{"num_hidden_layers": 21, "hidden_size": 256, "num_attention_heads": 4, "num_key_value_heads": 4, "head_dim": 64, "intermediate_size": 768, "vocab_size": 612, "hidden_act": "squared_relu", "norm": "layernorm", "norm_place": "pre", "norm_eps": 1e-05, "positions": "learned+rope", "rope_theta": 3180.0, "rope_fraction": 0.75, "qk_norm": false, "attn_scale": 0.125, "bias": "all", "tie_word_embeddings": true, "parallel_block": false, "init": "trunc", "init_std_qkv": 0.0312, "init_std_o": 0.0048, "init_std_up": 0.0312, "init_std_down": 0.0048, "init_out_by_depth": true, "optimizer": "muon", "learning_rate": 0.00762, "beta1": 0.9, "weight_decay": 0.05, "lr_head": 0.00445, "max_grad_norm": 2.0, "warmup_steps": 200, "schedule": "cos", "final_lr_fraction": 0.0, "batch_tokens": [16384, 32768, 65536, 131072], "max_seq_len": 512, "doc_mask": true, "train_tokens": 220100000, "max_steps": 3716, "dataset": "wikipedia_en"}
MLP neurons of a small language model. Each row is named by its layer, matrix (up: input weights) and neuron, and shows model dimensions 128-255. Each number is 500 + 50 x the weight over its row's rms, rounded and kept within 0 to 999. Numbers have three digits each.
Before each neuron's rows, "fires on" lists the tokens most often at its 100 highest values on Wikipedia text that the model never trained on.

fires on: "b", " b", "u", "and", "ac", "h"
L14.up355:472546523547463464481511533584513481508519538508515422511493475396514422508518507506513610442573571558529521484548434485521538458528476581476592536535505532487519491405607507477528514501427447439540520524479461456567441490567471462464469620473398507509423523413551496486410436460572515589531521445435505477554424509516491558407520463553558521368407484515447457426537502604508438565473

fires on: "ot", "ow", "h", " w", "and", " and"
L13.up431:455532457522461468540572589531512487508470488484593433477470507507521489576544443494533555498454590492449546451597468493607551499489505482576562557628533501563645515499524458579556502530487429509558515519375477436454528475520463499496513463477544471483408529591504496507450420496485448536516444549472476421431455437545537503407443467459565492422502491468555411540580502494543385469436

fires on: "n", "er", "t", "y", "op", "on"
L9.up662:497402518571503438582512451389549530475572482515615485609493551573427481511537476498468506504511559505486398364493492476528459440470439459489484464591518462420475410417569484524476464508444537509428584522460481447494549492437514453490581573426439475489443531563461583504632535537526544496485446492557535587494458573550499574463554526430493377532486485503510446551434479433418487469494

fires on: "er", "i", "o", "al", "ed", "or"
L13.up135:449463482555406490496503437510469472546444512476474594533523523593503552525520529454522504478520538438499489570454542546575516482557494530549486525507523350476399476505530467562577554492461481450602464507456439493596566534494463616492469534456473535523507461509524443374437501540597467538430501441528520490561431525500510458520501560598545441382455392479479534496529511428512379494511

fires on: "in", "ed", "on", "or", "hed", "t"
L6.up436:470519473522524604444456446537541449557532542580479466451456516555568409595461479531523552464498484529504470486421507599493569504475529473378481534441462558464498431518460562527533529494498457532449591512457495446482479445574507485527453479500457510519454601567450430503507374594532544451558458478522539496554462510508454485435455519478593592495528393490519406531477457463494588534520

fires on: "as", "er", "e", "es", "s", "k"
L13.up125:461573588468556453469466464507509563541488499411476504461508511461476477453480494406476370528545533576481470562536462492421554529456560522577434463504380502505513553491491488500491540454571509550459471520479433389595504425604512511486531535493515444581451463460613522526525521448488527515499587526508586490538494459471508472472502504514479640432584558443439531568442619476425604489476

fires on: "ard", "g", "l", "ar", "v"
L6.up546:537554462466530464347511568571477531441497533491443449480483495565458502402502510470465484542560573562438451488440452352515480551518601536490511473458393434574493514510609570472488519460530451497580482564540563516506435453522565421509417586418497537476562513481471535512490568476473482424480470461413559500537473491536453500504437460509518507418465531510472459554422435506499506516543

fires on: "or", "al", "all", "h", "ru", "her"
L3.up203:441432560466435432414439482503507509503472533506539468594443549490486540451555489548441550480532593412492543474490518453529543536443556475559526396569524537504526476493604493578505451554528432498519485460531415510402497559427469459503495479391578484502478531504483601453513506550438423531470597446576480468561569400478460553462453529478495466521492496602447485549578577460480508549449

fires on: "er", "on", "il", "om", " –"
L12.up60:453484484536408518428618461485535532471586481523466554423478544654471440518498514504484482513517512460463563468508520505500662588561469512438425588529464507552470511502473503475586479504515504528481460501460509509467545502523476479422479584454584441490548432464464455344479529502547487455462504522451566538594436545400530567503510490550545451405467515549509474529604475550439546496428

fires on: "g", "a", "es", "om", "p", "ce"
L12.up149:422557517552601471525507433499396478501507446548564480451467484501419515517515494566429499508507495512417477371497461495470628502518417525486425445525457465447461496532468498467529470374537542544480531449555530562509450512544515546491587357435471479501426499488587506514474496449562470372496477528485487540499517456508515580509423581446482506478551591476466564496485415531563468547541

fires on: " T", "st", "t", " R", " St", "d"
L17.up499:627513519453496497558465530552515454575517538519518436532545560608469492566429541462459488495383552502486509480568453450440595455569501425542525550440470604513543497506561509444459539538503484440512472563443481425544460383466481577507532415542459446494440488400438425427461521496452442560406545502532511475549477543599477527435544472482490593493421410534449476553450383435438436459475

fires on: " R", "l", "ro"
L14.up489:520395466418470512524425497520535482585430550455527513551475555477521487544423515459508455456545486599625598494515566546509519404526529510478521539386415457525459594466556432524581488451444556537396412523492467492561535498493482524545483483543486502506425504456545570438493542512517553441500556475555444519530531552514487476532604547515485450454504521538522477494522438448409447492533

fires on: "The", " the", "is", " The", "he"
L5.up484:478553480511537544424556454447546466452495487556573555442467580489441482432529485591494540529545593465502444476510396514563451523412487515446577449511555415518572598444585549581421508532539520537395559479470458549411517483490508439539542509487469533489430457449508387560427463496493511460442434487527530448464531464554477509490379501524562554445537485608481523510582524443466526507456

fires on: "ir", "an", "e", "ar", "he", "er"
L6.up507:556604459514417505583537530525472491555519531440489456455476502529468541487439511534508504460473563501522466565559462628530521550521463521445453475523388525540498418502512458500550466460513536505553501443500544406580507450486565540450462534533585466478550494527562415515495587478575560502437447428436494516523493560526544396533478515507526493435579528542502435494472530449548475524549

fires on: "an", "p", "x", " of", "ad", "g"
L6.up149:562519522462473545648573447496503492537530368483547487487439513500420442543517560486395356439455534513420533535557506520485486483562476437463589527513449451490565556441546465551433486373455479479485576451548497572576501475462509480473556432514476561566527475496538527492456511512495467569581582588503562495542511421512462550533463451542498448497522526496470531483491531595486429500527

fires on: "ly", "on", "le", "ill", "er", "en"
L10.up316:420469588523606436607461491481596470483499537547554534522439538466548433545499484501502490446480533428533488409512523548456562450502494466550592530479455515416493496574621439531492487552528362513426544491452516494610503474417602552574514480593563491470495527456491484474498474472530510479455409520506546539527542594504615537436489587542553371453454525501489494535522472452462474493572

fires on: " d", " m", " t", " l", " L"
L14.up671:470445560540475548488491435532577467497502384416489473555581415485535506528478461475566396521549494517512513447469485458522502484465564522451624582515484468525454480516456558588464470455515479486477496514511442468507451437571488494547540469447523531536459453511397514512481586448400491528573533497423397513540469434654510510535513535564510477645447467484440501505485460541592444489554

fires on: " the", "a", "en", "an"
L13.up191:535520490504487537545556510496404499503494509421494438366586596495420575558502513464563466528588482556486473519461458409446456479449472547454528558565471500479484556468427580443516500529478502548411495511523522524482483462484570571442490506502547560457530571416399488470559626474533525553499510434493524531450474570537514543532427504529508395524559474528543545442515420537480539459531

fires on: "\n", "a", "c", "g", " and", "ad"
L14.up688:511492498499561449430471508472515587462531405420486554525393484527447505541493460519443524487488459505455483505460473464504502573523559457585503459479446486509458510491501438558436542507609578404455580626576462588491484501610490421442474482592503555554418558528557511433564353455462469502451491486470547515543610487499440601444504529508529523504516459504586609485498469540533449509483

fires on: " h", " t", " m"
L16.up681:533592500572529404598470494482531592515510405454446517483529462520556468467427482527526461547546463579489493562526541447606509487539518483637516522533457470497512544506513483480512544490556437496436429527510466430450438476564464466448511442408472446463413459526484563530486546495523527514476500445370552468494483504604509551460492503551482559492484461441503531426578389541564365477483

fires on: "c", " and", "l", "r", "in", "u"
L12.up274:520483553527555543465445466452471401539467498523483581499578448470535535442447438505439518427494501482463507525419483503496440520476503422591469453553461476516633395429562527581620448491508562389491585552436457436497514562473599455502569471556548484498449431496547498501476435502454471446464509518549488500572544446397512545488499488474457472632531537477450478567485488521550484533481

fires on: "b", "ed", "l", "ol", "ok", "ing"
L9.up431:465524508525501571474386507478519372489513525480468492518457596501559523461427530514508494451528497546490601433517562448547441508513468512464420344412529424508511608481503473511473441450616447465451474515401532554527476588397510535517429493607623436526430600467564478468512507515510631439452462494517488577520475510535498513531513519486537474501503564507499530445525453553477503514500

fires on: "ad", "el", "v", "g", "a"
L4.up130:519526468453528472613456491530496619488575417519468472482409438491407476480465463506478504505509526475441524484543539354571457521568551484505493474475440533519573520480525450508534490462593492579467560382544580570618459486594494458459506481518479553576545466467537493519508488552492448413549431432488567438523523427504490556502415456517524554480587565515500485534463437602515415521517

fires on: "ed", " B", " I", " C", " T", " R"
L13.up475:546484546520427467421422547576378503562483507452404473409449550606469534551452441472499527442461581490583528433491542524509549526507510548498515458557517487490549509447545466525389546474510505481461567579511440545554487364448485540509527424591593404556480496511456467506544515426485481565414599490502461428486475442480521500618427451530499498552503523440483539524481419431452535534485

fires on: "l", "an", "-", "s", "on", "o"
L9.up188:470453473492446557458477473572527406594375555460539438625464559441388457497526501507441498464474426512491508434538529478513408521478541514479462565431475521472573531608509458464565619411395492523448526556534371471512565524459475575515546524540485470505478531478533518470592478551493539584517519463515447586573511579477507530522503508562496424476421522463500530508473558458462620499520

fires on: "t", "en", "le", "ec", "mer", "ed"
L5.up315:493489467519503531440394484462461477490447446439412510496515486477508400594479499482529534517518460588471449446476464503549430524576544431497463524409559514464619482509610581385530569522505471504492519573572482539469450464520505476507539539499456483497544465503492564558485476478560496537607388563411514533521457475551506528466494448459555595439470380588633405477487546464425581486541

fires on: "==", "c", "ur", "h", "ac", "al"
L6.up719:548468517508455563505473505514468505461527559465456483546478580489531533492382505550491510566498566537522417535497506496489432490479537466550458362477567496482449527447544483590423529475527386479467551400502426550466468442514499562567472464470461502455462551519520545530538491440502475499508550487555490492501511479479501452441432557411484473564504541494487501557469563426519483504441

fires on: "u", "r", "rom", "er", "old", "ov"
L10.up4:520472549577572437469458411506590459545557469421578537451482554507474505441463484559485481560529540545497590451534451482481500497491478508512530579556442460475447461469492518499648513488628543428559594483504437567503519425556466475505548572465508584440514484520559452439423521436537514495524511513510442492500489457622578526558455447487516521461485455513481457445483456427447482495443

fires on: "if", "er", "il"
L17.up750:480547469483481418523499483523522470536536578494533531480588518545437535500468499476459566525482520506497503540387428510518521506543499541478501607470399377498464482539478420436612590540475420476488530413503490566539544537461514492385444587432508550473503396465564436472480633497588525541445492465534550514537535548442614494448514372544533516472485439507488471475469556414516513483445

fires on: "mer", "ect", "he", " the", "ation", " The"
L4.up433:499496491591494459478534459486488560498445494542515450485552495573485539530522528546535487598638458503566515455481484516532412448426500501490513400557503498486586485468511438461427431568492616511475519435583447500503421445476528551559574527517434504433535395473497444478587442459497491479381516512539548387467552411500495575459435538436488486528442452501518502542508514538453505526481

fires on: "d", "an", "t", " s", "ol", "man"
L9.up346:516489506472498488505518485482449495590585498617543516594513500478434444509430478434585447529538583561590524435477474508500509412534530505408539489537440546446576501555565464484482676463592509369522414569509567516505489463487482530574483443476421415576444475441418500519542494477542408488475601525455477513549503507430494449567530458493413449416494386456566416517569483521412489483500

fires on: "u", "ter", "er", "ul", " of", "h"
L4.up131:452621515528443440485519463476537526574432485509445487580562510558524477474564477603591550542491437571431527460518467463471542469483450577443574515487594561551511435485539505516552595553544476450474439483529498513594487467540456453483545587490443525489426438435521422527512484427530515495524529521555437487609488494485379478555552547532506467441532509576498457475482475578522510458523

fires on: "b", "ant", "est", "er", "le", "ing"
L6.up215:401603553484604487548525513399529516519589436488535457542441518534394593472448446586551440464436531518521611456580438432475505459501473549533443485419490502542519461491548543544454484496459388466473498587409395494611504507458518543498483415493469504440572555467555511501454491589548654505492499439549442533527655510520576579468529521588494504470519516491431472507493450532526488524547

fires on: " as", "s", "ul", "e", "ue"
L5.up697:460490530539511454505515547536437431508532421462441459590430425505465580583480579561496478473493489555460448458479469462503538503527479554363473475421536483556536554445565502491505463483455528540478531460510390560522537507577421544466534546525567504569563511461564448512537474415490452534510497391503504504550531533422548416505392490436419528476504515567411478532542527449512524342453

fires on: "us", " M", " S", "as", "e", "res"
L17.up515:485469517415506506461543531484552475473468587410507502438531510535474438530455504503485450509545549478558436508501492474460457456458514557521513503532436469457603613481528531539454482466510456541439480486467454487527467556459516590449564357556565478512498526506471547460566502415565513478574626524488587567581479524537442489551544538417525461467586486482432509586514516502383457424493

fires on: "y", "ound", "il", "ack", "ain", "um"
L4.up692:578617443591481610558455542551442542460495452522559547477514519511474486524587410535403505529538487502548482584477494488530523463522561326437501550560495481500503441504529465472460456516460578524491514496448520469559558492470522514487546415438429522476485451516430531527460416463542516509490424485502520492440466475524533506495505474541458410420638543446510585522501510497469478481520

fires on: "ide", "ia", "ie", "ice", "ot"
L13.up617:440450511596527478540470548464482456529449496521505503430464405432502485543499497435543563427493468522449481494411530549448470482441451466423480498460462484483533514460526436570528587458502498517477500550490488461395468412539468524574499466487511563473565478481509498449468574531583494535546494461551468619557585418550459534563581490422523480572412505598467529416537381510457568460548

fires on: "ly", "en", " and", "y", "ed"
L7.up439:463631507467540491532513440576580462556507413432486461478602474444509451603473462542522467538508554528501463489486492525547515448538534541522576551468479489446533512573614545522525500473542460491506527547511445397434480514459474472536502507483448559485582514462470522531504497497564568483490400525501534491499604594539535595497532463560463463426533416483582491457557407484539436523562